Weights of a small transformer language model: 4 heads of 64, tied embeddings.
MLP neurons of a small language model. Each row is named by its layer, matrix (down: output weights) and neuron, and shows model dimensions 16-143. Each number is 128 + 24 x the weight over its row's rms, rounded and kept within 0 to 255. A neuron's up and down rows have the sign that makes its largest values positive.
After each neuron's rows, "fires before" lists the tokens most often just after its 100 highest values on Wikipedia text that the model never trained on.

L22.down24 [121  86 141 147 140 140 147 155 137  66 112  90 101 144 140 132  96 176 176 127 105 139  99 134 125 183 131 123 170 123 142 147 140 127  93 165 120 131 152 108 133 119  72 109 111 103  73 107 145 137 136 126 119 149 117 153 149  74 118 111 112 108 122 166 113 111 125 117  87 135 132  87 119 139 120 146 111 170 159 127 151  97 160 137  98 167 149 102 133  76 126 172 138 126 154  72 104 103  76  94 128 129 137 144 135 110 148  90 129 156 120 137  97 155  79 138 103 136 134 151 133 118 105 167 125 115 124 170]
fires before: " ", "\n"

L14.down348 [103 126 137 107  78  96 114 111  90 115 102 136 117 155 149 107 140 119  92  97 114 131 138  83 146 135 147 123 115  93 109 124 124 134 131 127 115 145  68 122 118  95 116 156 136 156 138  58 173 101 133 117 170 142  97 118 111 153 154  69 126 149 164  90 174 108  94 165 152 133 141 166 129 128 129 148 129 107 118 145 123 114 124 106 132 142 138 117 110 141 139  91  99 112 105 128 100 128 116 132 149 153 117 166 126 132 135 128  78 164 144 121 100 127 154 181 126 138 151 120 119 162  97 111 122 118 107 130]
fires before: "\n", "A", "S", "The"

L16.down84 [149 143 155 135 134 156  85  70 111 121 112 108  85 135 139 132 118 126  73 141 135  76 134 139 132 118 125  89  97 145 120 128 113  71 117 139 152 156 120 128 128 173 122 133 123 123 109 128 170 133 138 130 104 155 103 144 108 129 126 110 149 103 122 116  94  59 111 147 127 117 110 161 150  97 102 175 187 114 169 137 135 144 118 134 122 121 134 141 110 114 106 126  83 117 145 149 158 123 157 130 133 115 111 168 130 119 139 172 121  94 127  78 155 129 142  98 116 159 112 167 121 121  96 100 121 111 103 120]
fires before: "1", "2"

L13.down34 [119 151 147 130  92 135 133 104 128 148 123 116 120 133 160 147 152 127 124 161 146 111 130 204 136 118 156 121 113 154 119 139 152 135  84 115 115 112 123 113 130 113 131 141 114 133 175 169 129 167 146 139 117 137 167 176 118 111 140  82 134 143 135 178 119 123 112 191 194  94  93 107 134  93 153 112 115 119 144 142  93 138 112 140 177 104 148 131 128 138  65 137 145 134 118 140  94 145 151 105 104 115 133 115 157 114 170 127 113 134 150  91 130 113 116 107  93 118 144 133 140 114 100  90  91 144 111 101]
fires before: "ion", "age", "ag", "b"

L7.down89 [127 185 163 146 143 176 135 167 128 110 144 133 126 159 102 121 125 117 149 124 114  97 113  98 110 155  80 107 121 144 121 140  99 140 148 115 114 104 119 145 109 112 145 152 119 143 102 146 128 124 151 137 117 148 117 159 109 156 112 147 131 139  86  80 154 177 136 154 107 104 140 167 152 159 121  93 117 112 179 112 110 116 157 127  77  93 121 114 127  73  82 162 115 108 161 118  99 141 137 129  83 129 131 137 117 113 116 141 132 106  86 121 104 125 156 191 126 116 157 125  73 126 123 141 113 168 127 107]
fires before: "in", "ro", "end", "em"

L22.down150 [127 123 132 124 113 110 135 147  93 175 128 130 116 101 118 161 106 126  60 118 129 112 139 129 108 173 142  92 133 125 128 137 126 121 114 180 140 185 106 108 127 116  96 145 130 107 156 127 143  83 125 152 115 100  84 171 105 168 161 123 116 118 130 136 111 141 106 139 144 118  89 127 154 124 136 146 112 141  64  80 157 106 121 105 152 104 120  83 103 125 189 118 108 173  75 145 124  89 104 110 159  34 134 126  97 155 156 141 113 144 148 136 141 110 145 151 125 144 132 153 118 159 156 118 135 116 114 118]
fires before: "ed", "s", "ing"

L21.down50 [120 132 149 115 102  96 117 121  93 120 120  67 109 136 157 184 177 132 118 115 144 115 112  73 179 141 158 113 121 125 138 131 105 105 144 127 132 136 138 146 134 187  99 144 126 128 145 107 113 145 125 109 144 110 142 121 139 161 118  88 120 110  91 136 121 109 134 163 124 148 100 128  94 119 129 134 133 109 113 141 169 114  94 144 107 165 136 110 138  94  90 163 149 140 164 135 121 101 143 151 177 119 118 118 112  99 161 135 133 147 160  71 143 187 118  90 103 137 118 138 108 142 123 137  86 133 161 141]
fires before: "1", "2", "0", "ther", "k", "in"

L15.down97 [134 111 112 116 113 125 125  90 155 121 145 103 135 127 170 129 135 123 116 104 138  92  89  77 116 210 147 146 120 138 114 118 171 127 123 124 150 167 147 116 122 180 131 131 136 118 143 141 141 117 132 153 108 118 128 136  82 136 128  77 195 112 107 137 111 171 130 132 152 136 138 111 137 112 118 113 118 104 138 119 112 171  94 145 113 174 112 127 129 131 115  82 129 159 139 143  83 110 158 125  92 120 104 178  89 155 133  90 172  93 106 177  75 160 152  65 101 141 158 160 149 140 122 135  95 135 134 161]
fires before: "op", "or", "en", "le", "ed", "ian"

L22.down177 [149 166 141 147 123 128 142 168 121 138 158 150 144 123 120 102 106 166 146 144 133 142 111 113 109 130 112 140 127 126 109  98 121 117 115 135 152 120 125 110 132 109  96 124 125 151 106 134 158 109 156 102  67 124 140 114 118 131 138 143 125 144 145 128  99  97  99 189 130 101 133 142 172 132 155 118 160 140 130 119 113 137 121 127 146  66 109 147 116  98 110 118 172 113 134 127 155 100 110 188 155 111 121 150 107 125 116  61 101 146 114 134 120 112 115 129  86 108 136 123 153 105 108 136  95 150 172 116]
fires before: "6", "9", "8", "4", "5", "7"

L18.down366 [117 163 136 187 107 112 126 173 102 123 141 107 126 122 122  84  85 164 111 124 144 104  97 116 146 112 150 147 142 144 136 142 132 146 157 120  99  91 132  91 127  97 148 155  97 139 118 137 143 119 139 150 121 111 174 110 123 121 135 191 114 154 158 110 112 159  88 132 159  91 118  86 159 118 154 159 102  94 126 131  94 110 118 146 152  99 121 124  91 134  99 128 148 148 101  84 134 146 128 140 126 138 120 129 112 121 137 142 158 126 126 106 113 124 153 110  98  90 113 135 199 141 125 116 165 175 110 115]
fires before: "9", "5", "2", "3", "6"

L2.down232 [133 111 140 140 130 126 111 117 160 129 120 110 166 139 109 127 111  84 140  87  98 162 128 132 121 113 138 169 145 141 156 128 161 146 121 158 123 119 129 162 175 163 110 114 162 111 106 187 152 147 131 185 141 129 129 127 159 118 138 158 152  80 123 118 145 114 169 110  77 157 100 146  77 177 161 119 124  93 175 120 148 126 122 121 139 117 125 127 105 125 123 129  97 134 170 100 138 149 141 137 130  87 122 128 118  75 138 125 128 183 130 179 122 109 107 123 155 115 166 110 137 116  98 169 159 112 152 112]
fires before: " ", " W"

L12.down290 [120 148 140 163 132 160 153 147 156 122  82 158 148 116 152  96 125 132 129 177 121 123 151 148 107 107 146 142 137 117 100 157 152 129 181 132 119 119 101 144 120 114 107 138 124 167 148 128 104 132  97 156  97 132 111 110 149 131  88 125 128 123 129 120 122 133 124  95 135 152 111 107 181 139 120 157 133 164 143 137 111 135 143 140 180 123 111 119 128 117  80 118 173 111 105 156 103 139 158 133 109 107 132 111  92 146 126  99 138  86 128 144 113 173 138  93 125 112 106 178 113 112 144 105 117 124 153 122]
fires before: " |", " (", "\n", ";", "w"

L22.down151 [150 134 128 123  68 135 130 113 130  94 123 125 125 145  76 136  88 124 131 113 163 118  87 115  71 135 153 156 114 131 107 109 157 156 123 116  94 153  87 146 144 118 148 108 128 136  86 141  92 165 138 121 110  87 112 106 158 126 119  96 143 115 134  98 150 134 144  80 126 126 122 141 116 137 126 143 148 143 165 203  99 108 106 128 136 134 144  94 153 113 133 195 127 119 141 104 144 109 120 130 145  16 107 101 117 147 150 110 113 166  89 120 129 156  79 160 143 128  89 111 108 114 137 145 130 124 124  97]
fires before: " "

L23.down224 [110 124 153 110 117 119 153 114 145 173  90 177 124 134 136  92 137 117 142  81 107 116 138  97 146 155 128 121 145 115 150 156 123 136  88 102  99  92 103 117 137  92 124 125 128 117 112 120  80 117 148 121 132  93 121 123 110 116 113  84  87 134 152 118 139 142 126 147 139  95  98 102 121 152 108 145  99 181  95 119 163 144 166  87 149 108 193 107 133 158  93 120 171 109 115 155 103 140 138 194 135 120 137 116 130 110 117 131 106 162 156 130  90 131 161 106 105 156 118 144 129 148 124 142  91  90 126 133]
fires before: "ing", "l", "le", "ed"

L13.down54 [120 160 130 140 130 148  95 150  95 129  58 140 103 111 132 138  97 145 181 117 150 148 129 148 149 171 139  92 133 166 136 118 100  98  96 140 113 108 127 148 115 105 157 168 144 135 127 180 135 179 114 165 108  95 141 124 108 109 139 174  93 128 142 127 114 141 135 129 130 135  84 103 162 133 109 129  94 144 122 128 140 114 132 104 152 139 140 138 147 140 163 140 135  92 108  95 174  86 149 135 149 105  90 157 150 139  95 132 138 136 118 129  93 117 109 127 115  91 154 114 138 108 138 100 102 116 144 145]
fires before: "\n", " a", ":", " an", " \"", " the"

L10.down307 [134 134 124 122  82 115 136 129 149 127 110 111  88 113 163 143 144 138 155 157 156 136  99 166 132 154 128 160 109 183 145 128 152 136  93  98  84 140 146 198 172 116 135 132  77 103 132 129 159 124 109 122 127 162 165 144 115  98 107 133 102 147 148 124 142 111 131 120 174 131 172 162 136 148 125 168 118 113 158  93 100 123 152 129 130 129 133 105 117 106 104 135 136 115 147  95  92 154 113 118  56 107 133 129 152 150 143 120 143 178 140 132  76 117 147 115 137 120 121 125 112 151 167 110 134 157 145  98]
fires before: "ion", "iam", "age", "er", "a"

L23.down381 [118 117 140 126 120 127 163  98 134 127 108 178 178 148 102 155 106 141 142 138 122 131 138  79 164 127 121 135 123 149 109  82 100  95  54 161 138 170 106  99 111 159 170 112 126 133 131  95 132 137 100  96 121 166 126 129  96 128 174 146 108 113 133 102 138 118 113  96 128 143 142 140 183 170  93 147 157 112 171 181 125 101 134 126 100 120 127 112 135 136 158 100 135 114 122 129 115 135 155 102 125 158 142 139 144 101  97 101 125 157 153 118 108 136  93 132 145 123 120 127 155 139 143 103 133  96 105 114]
fires before: " |", ":", " in", " on", "ab", " at"

L20.down82 [120 125 113 113 131 121 121 130 151  88 166 174 154  85 124 129 118 191 151 113 139 123 142 181 108 105 159  87 145 126 101 141 173 160 121 113 108 109 144 118  93 148  98 131 107  99 131 141 110 116 123 148  97 128 142 139 176 141 122 128 112 122 127 120 165 130 123 130 125 162  83 140 115  82 182 132  86 149 152 155 153 146 103 194 111 110 123 139  78 110 122 102 151  88 106 136 127 116 130 116 133  99 103 106  90 159 154 137 126 137 123 141 135 113 165 141 120 116  77 180 112 115 124 150 131  89 126 103]
fires before: " |", "m", " (", ")", "\n"

L16.down103 [108 135 149  99  99 151 152 111 107 106 145 105 137 160 150 123 122 114  91 154 153 114 128  90 124  70 147 110 104 125 112  95 120 114 138 148 101 152 126 156 126 145  99  94  95 107 136 125 134 130 133 102 163 166 106 125 160 137 147 146 119 170 115 169 142 132 146 147 134  92 146  92 145 158 168 150 140 141 114 109 140 114 163 128  96 126 118 122 132 140  89 149 142 142 148 141 107 159 156 157 124 124 141 115 119 112 121 160 153 143 179 182 116  91  86 136 134 128 138 168 146 150 109 136 123  87 137 139]
fires before: " |", "ure", "ry", "ural"

L14.down141 [115 181 119 120 117 102 114 120 113 122 135 114  96 151 175 110 179 166 134 144 122 105 111 151 120 157 156 113 131 119 106 162 135 138 102 157 133 176 172 145 118 114 126 110 117  89 157 139 132 123 164 152 131 111 211 180 108 105 121 138  50 133 154  83 129 149 132  98 120 125 109 128  96 166 139 140 111 175 118 147 122 140 121 127 115 112 121  94 109 178 117 121 163  91 126  93 129 135 135 137 130  98  75 121 134 105 107 143 114 143 109 163 136 127 143 180 141 138 167 109 176 114 138 108 144 133 110  92]
fires before: "ed", "ation", "ant", " to", "ent", "ing"

L23.down46 [124 125 114 152 126 129 127  91 107 150 134 114 150 125 133 117  73 150  84 173 154 124 132 131 113 138 192 169 127 122 141 114 111 146 169 129 141 130 109 117 154 120 135 134  89 129  95 101 144 155 144 116 173 106 148 102 140 163 123 153 119 138 113 119 187 116 138 140 137  95 154 127  88 144 127 119 127 147 146 162 158 108 143 100 130 179 172 141 135  89 181 105 119 115 115 113 149 132 124 135 187 159 179 143 143 144 122 138 129  92 160 117 106 151 119 128 110 106 110 122 163 138  95 149 144 125 126 110]
fires before: "2", "7", "8", "9", "4", "0"

L22.down114 [113 132 142 107  97 136 115 183 127 119 130  92 123 139  84 105 138 129 127 104 137  90 137  91 118 128 156  80 103 141 132 130 158 185 129 112 123 125 110 159 131 109 120 116 124 128 128 125 160 138  39 117 137 161 149 130 109 135 116 107 122 126  98 147 131 125 138 128 104 140 144 138 142 124  51 138 108 128 152 124 161 152  88 130 112  98  74 154 111  83 115 139 141 123 154 143 131 118  93 149 157 171 126 140 126 119 142 157 122 116 146 157 147 113 122 146 113 158  99 136 106  88  96 183  90 133 107 130]
fires before: "1", "9", "0", "in"

L23.down270 [125 156 139 138 146 162 111 137 130 105 112 167 150 147 140 133 146 131 147  83 108 129 164 144 188 136 135 129 119  94 140 124 133 131 126 148  82 140 122 121 110 171 117 144 142 111 142 139 107 119 102 124  97 134  83  80 141 103 142 167 121 115 100 102  92 128 114 154 119 127 123 117 168 130  71 122  87 117 143  91 135 119 127 144 125 118 112 109 107 150 105 104 108 163 130  68 140  84 130 162 146 185 118 152 108 128 106 119 129  87 121 133 123 150 124  76 131 129 160 150 150 107 103 157 133  97 124 182]
fires before: "|", "\n", "|---|---|---|---"

L21.down244 [156 166 143 105  76 126 121 122  92 142 148  96 100  68  89 124 186 133 113 119 153 110 126 129 139 162 136 106  90  95 118 136 126 102 149 129  92 135 116 138  99 114 126 139 145  79 112  87 142 130 120 125 118 127 123 155 114 105 144 126 156 172 100 138 104 143 137 122 100 112 131 136 118 111  87 178 114 141 154 108 106 129 124 111 105 145 181  91 126 135 108 109 128 140 118 124 101 119 131 106 147  82 102 146 116 160 142 135 117  99 134 142 115 116 150 156  94 134 163 140 157 126 140 157 155 124  96  94]
fires before: "ed", "s", " ", "ing"

L22.down94 [153 139 158 119  95 153 136 142  86  99  87 125  92  95 146 149 133 123  94 127 103 163 120 127 152 138 123 107 116 114 143 132 127 135 128 103 171 116 152 159 138 136 116 108 123  94 158 176 156 111  89 112 135 123 110 118 125  96 158 113  77  95 116 107 139 136 140 128 118 123 131 109 142 161 101 134 124  94 104 125  99 126 100 132 142 121 135 141 118 174  75 113 141 101 161 143 183 151 134 146 164  12 131 143 158 106 148 114 127  93 108 154 114 105  96 143 157 131 110 118 158 122 160 128 147 121  87  91]
fires before: "ing", "er", "ed", "ers"

L18.down129 [146 138 154 121 117  95 141  98 143 144 103  90 121 143 117 138 154 145  94 107 134 101 152 133 152 110 124 163 148 128 118 166 107 131 125 130 113 153 109 137 158 115 172 146 136 140 165 119 135 152 168 111 124 125 134 112 134 119 133 125 125 159  95 119 144 118  95 150 146  80 109 155 105 123 139 137 135 133 162 142 134 131  78 143  90 112 138 162  79 140 113  86  91 134 153 118 129 124 120 103 169 106 138 121 132  85 122 176 103  95 126 102  77  85 127 124 123 110 110 120 156 171 156 178 107 110 150  90]
fires before: "0", "2", "1", "9"

L23.down15 [151  89 164 157 110 107  96 137 136 121 129 130 137 129 126  95 102 151 137 116 124 148 102 112 104 128  99 167 120 133 130 146 124 119 136 166 115 136 127 124 129 116  94 160 156 149 102 104 135  84 167 103 140 108  84 154 119 110 119 112 121 109 136 165 107 174 112 113 116 143 117 134 171 123 136 157 121 144 150 143 138 146 130 152 109 141 108  90 120  99 144 180 146 111 156 107 138  99 125 123 142 107 146 127 145 116 139 124 125 177  93 120  88  99  79 140 165 111 133  71  75 175 139 130 136 104  79 121]
fires before: " ", "t"

L19.down220 [102 105 154 156 124 152 117 149 169 127 139 105 144 100 122 162 101 125 126 140 138 187  71 103 137 140 126 148 138 111 121 139 137 120  67  96 143 129 190 123 123 158 129 130 101 138 114 149 138 125 105  95 138 104 131 144 133 129 136 109 156 108 143 135 106 118  81 157 160 104  89 143 118 107  99 113 160 147 158 102 158 128 134 152  94 109 132 156 128 139 153 131 121 111 112 115 124 129  76 162 150 109 151 109 151 126 117 112 123 138 147  95 115 131  85 116 135  99  88 109  41 128 127 160  89 127 126 151]
fires before: " ", "al", "ation", "us", "it"

L23.down249 [130 107 120 117 145 109 137 123 107 143 114 115 161 170 139 158 131 199 106 145 116  96 154 117  81 118 163 176 135 121 157 129 129 100 151 142 129 152 155 130 161 115 131 114 121 148 154  95 148 136 176 105  75 143 169 101 122 139 146 153 133  98 114 111 145 141 109 121 109 130 124 109 139 199 143 109 124 129 118 127 103 141 116 122  86 136  95 130 137 119 133 156  59 139 100 118 147 108 106 115 158 125 155 142 106  81 175 104 121 127 132 102 147  91 136 148  98  93 119 148 169 144 125 105 131 136 124 130]
fires before: "0", "2", "3", "8", "4", "1"

L12.down89 [110 120 143 100  97  99 125 108 115 159 144 135 105 129 178 154 115 101  92 122 161 149 100  68 150  46 123 136 127  97 154 117 160 136 145  95 144 133 140 118 141 110 107 127 128 127 162 119 108 156 120 130 130  94 146 116 119 150 121 157 170 141 150 153 107 105 151  80 117 103 108 129 157 113 108 126 127 119 111 105 137 114 156 136  96 143 121 164 117  94 104 111  72 127 172 109  79 136 120 135 145 117 137 132 174 146 138 137 100  88 160 108 116 140 136 158 138 127 101 121 127  91 143 129 116 111 114 162]
fires before: "ing", "es", "iam", "el", "it", "ber"

L20.down213 [140 110 130 145  85 148 105 156 131 147 129 173 147 114 130 162 149  95 125  82 149 122 152 105 127 195 125 134 182 121 114 136 127  89 109 151  65 122 156  89 110 130 114 115 128 151 146 101 113 129 135 130 117 109 132 139 140  58 125 132 106  89 100 103  95 109 118 143 123 166 112  84 139 109 104 115 144 158 172 121  82 118  89  98 157 103  93  88 132 159 151 117 111 130 117 111 145 151 111 153  99 171 130 148 125 114  90 133 139 131 154 117 109 186 146 115 111  98 208 127 153 113 111 112 129 135 122 126]
fires before: "\n"

L9.down379 [131 155 115  95 123 131 106  99 120 165  50 122 138 151 135 142 104 140 104 122 167 146 101  93  93 138 112 110  91 163 140  97 114 131 113 119  88 160 132  73 127 108 149 141  87 139  82 144 162 123  72 113 130 109  96 151 111  96 167 144  31 143 119 118 126 169 117 143  90 112 123 162 115 124  77 111 127  94 100 109 127 119 127 122 124 117 121 149 136 132 139 128 116 109  95 123 111 165 135 151 117 154 116 104 177 113 120 123 131 148 122 119 140 132 157 129 137 136 124 126 128 132 146 118 116 127  85 119]
fires before: "ion", ":", " in", " on", "b", "an"

L13.down245 [117 120  98 129 125 132 128 142 138 127 150 156 131 137 141 182 113 130 186  95 130 101 123 171 148 157  99 115  91 123 142 120 158 129 115 140 112 130 104 128 106 107  93 128 136 176 111 114  72 145 104 146 146 104  67 126 117 119 150 109 144 124 137 111 170  77  94 131 148 154 113 111 143  96 131 145 143 111 159 113  97 136 129 163 108 136  97 124  47 115 161 143 125 115 125 144 131 134 175 132 153 124 176 118  97 100 103 139 117 133 137  52  88 123 155  97 129  97 132 158 170 118 159 123 150  78 130 142]
fires before: "\n"

L2.down132 [127  96 133 133 101 162 130 143  77 118 137 160 101 135 135 135 102 127 113 136 145  97 128 163 153 102 153 207 104 120 152 145 128 115 148 137 151 137 144 116 114  78 140  95 152  73 119 150 136 158  83  87 103 143 143 112 114 110 110 104 104 130 129 140 165 139 142 159 168 119  85 106  99 123 133 127 137 136 166 141 130 175 137 167  74 160 128 125 150 118 143 121  88 119 114 131 125 122 105 157 142  91 143 117 159  92 124 110 151 124 170 100 155 116 160 110 160 134 120 131 144 118 157 127 122 135 138 106]
fires before: "9", "8", "6", "7", "0"

L21.down36 [130 154 100 131 141 137  98 116  99  94 143 133 146 147 153 143 141 114 123 160 138 110 164 167 114 181 165 114 129 120 132 113 155 141 110 134 116 108 166 163 124 161 159 109 116 132 146 194 118 117  60 102 144 140 109 138 151 140 169 145  95  95 179  91 141 152 163 109 134 149 129 144 161 145 120 110 120 141 115 163 111 135 126 165 154 107 163 134 107 153 156 107 166 112 124 102 147  92 118 116 138 127 103  39 126  96 165 145 134 149 151 142 138 134 116 118 118 102 139  95 137 102  87 149 133 130 186  77]
fires before: " that", "ed", " the", ":", " to", " |"

L20.down256 [133 169 108 123 135 146 119 103 146 101  98 188 145 131 153 119 137  73 111 176 163 111 137 122 143 101 121 109 150 107 166 174 136 146 128 172  93 121 133 149 144 124 119 134 159 113 116 131 130 105 179 146 101 130 116 157 119 114 104 116 158 116 172 125 140 136 132 110 130 141 153 143 136 130 102 121 125 134 131  89 141 122 138 116 181 102 145 129 110 128 182  97 107 100 133 156  72 112 145 142 129  85 126 110 160  99 156 149 108 101 114 140 109 111 165 171 157 126  90 124 137  87 144  89 123 147 153 125]
fires before: " as", " to", "ed", " the", " in"

L2.down23 [134  91  97 120 143 152 137 127 108 140 141 139 140 108 147 163 144 118 125 115 145  77 122 158 119  76 150 187 130 144 122 175 132 112 111 129 122 174 122 127 129 119 131 130 163  83 157 125 140 145 131 104 143 104 106 106  91 127 122 138 105 130 115 157 145 110 148 156 128  76 104 109 116 105 138 123 152 147 144 120 123 150 111 150 110 130 120 143 139 108 130 115 121 128 140 118 162 136 100 158 160  73 163 145 126  57  97 135 160 109 171 105 129 120 129 102 167 138 154 128 170 130 131 115 136 111 145 103]
fires before: "1", "0", "2"

L20.down16 [145  75 125 134 102 165 105 143  94 177 167  84 112 140 154 137  97  96 118 122 135 129 134 107 145  93 155 104 134 160 136 125 101 168 114 114 118 126 131  98 134  81 159 116 126  96 144 116 106 171 108 110 109 147 186 157  99 113  90 149 106 123 120 159 149 116  71 140 163 131 127 110 127  77 159 122 103 112 162 182 124 136 116 160 104 102 127 160 136 119 130 127 139 146 125 117 128 130 126 155 147 122 131 150  98 112 132 141 118 123 128 140 137 146  91 137 128 153 165 140 111  83  67 124  81 125 139 129]
fires before: " ", "0", "1", " of"

L18.down142 [140 149 108  99  80  96 142 122  83 117 117  82  84 126 144 114 137 139 155 135 140 158 129  99 123 163 155 125 108 103 134 159 107 119  95 119 128 116 163 139 124 121 142 141 149 113 114  98  74 165 127 176 135  90 165 149 165 131 144 145 140 132 156 123 174 123 159 107 118 135  93 104 133 130 147 131  91 145 114 121 115 123 149 117 156 146 138 114  86 146 109 151 136  91 166 169 121 149 117 140 178 146 154 152 142 136 151 103 149 110 138 106 129 104 132 169 182 136 149 124 120  87 124 152 154 130  96 116]
fires before: "ed", "ation", "at", "ing", "ates", " of"

L19.down1 [124 126 132 112 122 158 154 134 127 130 150 139 157 117  91 115 137 114 141 134 131 164 158 173 102 129 123 156 150 170 119 124 134 138 103 125 151 115 159 153 155 155 101  95 130  62 126 112 136 116  84 124 185 111 123 109 116 140 129 147 142 123 101 147 132 180 140  95  88  93 143 130 101 125  94 144 115 146 147 197 121 120 120 132  83 139 124 137 122  94 143 116 162 145 150  99 134 117 122  85 150  86 182 135 110 116 143 137 140 176 109 128 119  90 126 132 130 169 121 103 114 144  93 133 143 116 149 118]
fires before: "\n", " ", " G"

L7.down234 [118 158 150 128 156 100 119 183 128  93 114 147 171 128 158 144 120 135 125 123 103 117  89 135 164 131  91 109 126 103 130 112 112 141 118 120 117 131 145 109 137 106 125 157 137  81 102 152 149 104  95 157 129 117 125 155 109 128 111  87 160 139  83  88 159 106 132 139 142 125 125 144 158 134 146 103 147 148 146  94  97 120 161 129  79 123 114  95 153 120 100 176 178 108 170 127 135 153 136 129 151 131 116 136 124  45 147  74 170 139 118  98  49  94 145 138 140 115 141 135 116 114 156 128 145 109 141 172]
fires before: "ro", "in", "ear", "l"

L22.down261 [100 112 154 124 114 147 139 136 154 124 146 105 108 165 158  94 108 113 116 165 135  64  95 127 131 155 140 111 137 155  99  93 114 150  76 159 122 144 132  81 111 125 120 104 108 117 117 103 101 130 118 129 140 137 206 117 145 162 137 131 174 138 131 139 146 124  97 142 108 127 142 130 111 132 139  87 133 120  87 144 140  80 156  99 119 154 141  86 176  87 158 146 119 165 122  84 123 146 143 106 136 117 162 111 139 120 150 175 157 155 108 145 158 150  89 137  80 149 136 134 170 163 154 150 112 139 152 124]
fires before: "ure", "ural", "ies", "ry", "y", "an"

L13.down131 [104 122 166  55 122 130 113 153 107 128 176 139 132 122 111 147 114  95  99 111 123 114 133  75 122 147 150 132 105 107 126 153  98  88 108  86 157 119 118  98 109 130 152  91 123 131 124 126 113 103 168 152 101 107 116 189  95 121 130 137 124 130 157 114 111 135 123  88  99 125 120 126 123 157 132 140  90 101 104 140 144 160 122 115 143 152 159 128  89 109 139 116 141 142 171 130  67 107 137 110 148 117 134 175 129 118 149 147 129 128 141 126  78 117 148 122 127 123 109 136 137 144 150 115 112 112 107 126]
fires before: "es", "ed", "en", "ing", "e", "al"

L23.down305 [136 107 128 139 100 132 131 144 103 125 129 137 138 137 111 156 164 162  95  75  89 112 120 167  98 132 157 111 102 118  87 125 129 160 145 124 119 137  80 137  80 132 154 155 118 120 186 137 143 157 138 116  60  77 110 154 110 112 130 106 105 137  85 130 150 116 144 119 127 136 176 162 141 111 140 135 103 142 144 119 157  98 105 153 114 126 155 117 121 136 117 163 157 147 145  76 147 101 125 143  98 172 118 175 135 115 126 141 175 108 150 148  96  78 104 132 138 117 122 109 131 140 124 122 126 135 137 139]
fires before: "\n", ":", " was", "ather", " is"

L14.down149 [123 186 159  72 113 147 156 112 125  83 121 152 119 118 124 109 149 146 169 103 140 133 123 108 138  97  97 126 126 132 123 135 176 153  98 154 113 165  99 100 116 152  88  92  91 134 102 157 162 136 123 144 135 146  83 100 132 131  84 118 106 128 184 160 148 127 130 123 125 143 149 148 159 108 156 118 175  94 149  94 124 127 102 122 111 120 119 101 166 134  92 131 122 124 164  89 142 109 106 147 133 114 112 157 134 124 155 151 162 125 150 160 137  71 127 120 123 121 149 123 105 133 132 130 108 109 133 150]
fires before: "ect", "ural", "ec", "um", "ure", "ess"

L8.down336 [125 136 141 154 166 118 138 120  96 126 100 122 150 157 114 149 133  80 108 123  97 117 136 124 121 116 129 158 125 130 151 128 165 171 148 109 123  84 131 149 107 169 103 111 176 108 170 157 129 122 140 108  68 114 122 149 123  82 113 103 105 109 122 103 105 128 160 163  97 131 128 114 129 151  74 108 109 141 114 184 146 123 133 113 139 133 126 155 122 102 107  84 109 152  87 148 141 128 178 155  91 115 164 181 106 150 112 145 125 103 100 123 138 107 128 103 107 159 161 116  93 120  98 139 152 124  93 123]
fires before: "|", "|---", "|---|---", "|---|---|---|---", "ment", "ice"

L18.down377 [143 112 136 139 111 168 123 106 167  75 126 141 123 158 127 152 117 175  96 118  86 144  98 121  84 133  99 100 142  96 118 120 132 138 129 101 124 135 149 101 145 117 103 120 135 136 139 140 141 156 153 152 162 122 124 153 125 157 142 149 110 113 111 151 173 130 114 140 135 127 130 139 112 159  99 169 133 154 122  97 124 124 188 152 162  88  92 134 106 110 106 163 144 120 122 126 147 139 176 161 122 136 141 124 136  92 138 139 110  90 111 182  39  78 173 146 120 136 160 135 108 135 104 130  92 113 157 106]
fires before: "ro", "in", "ack", "ished", "ain"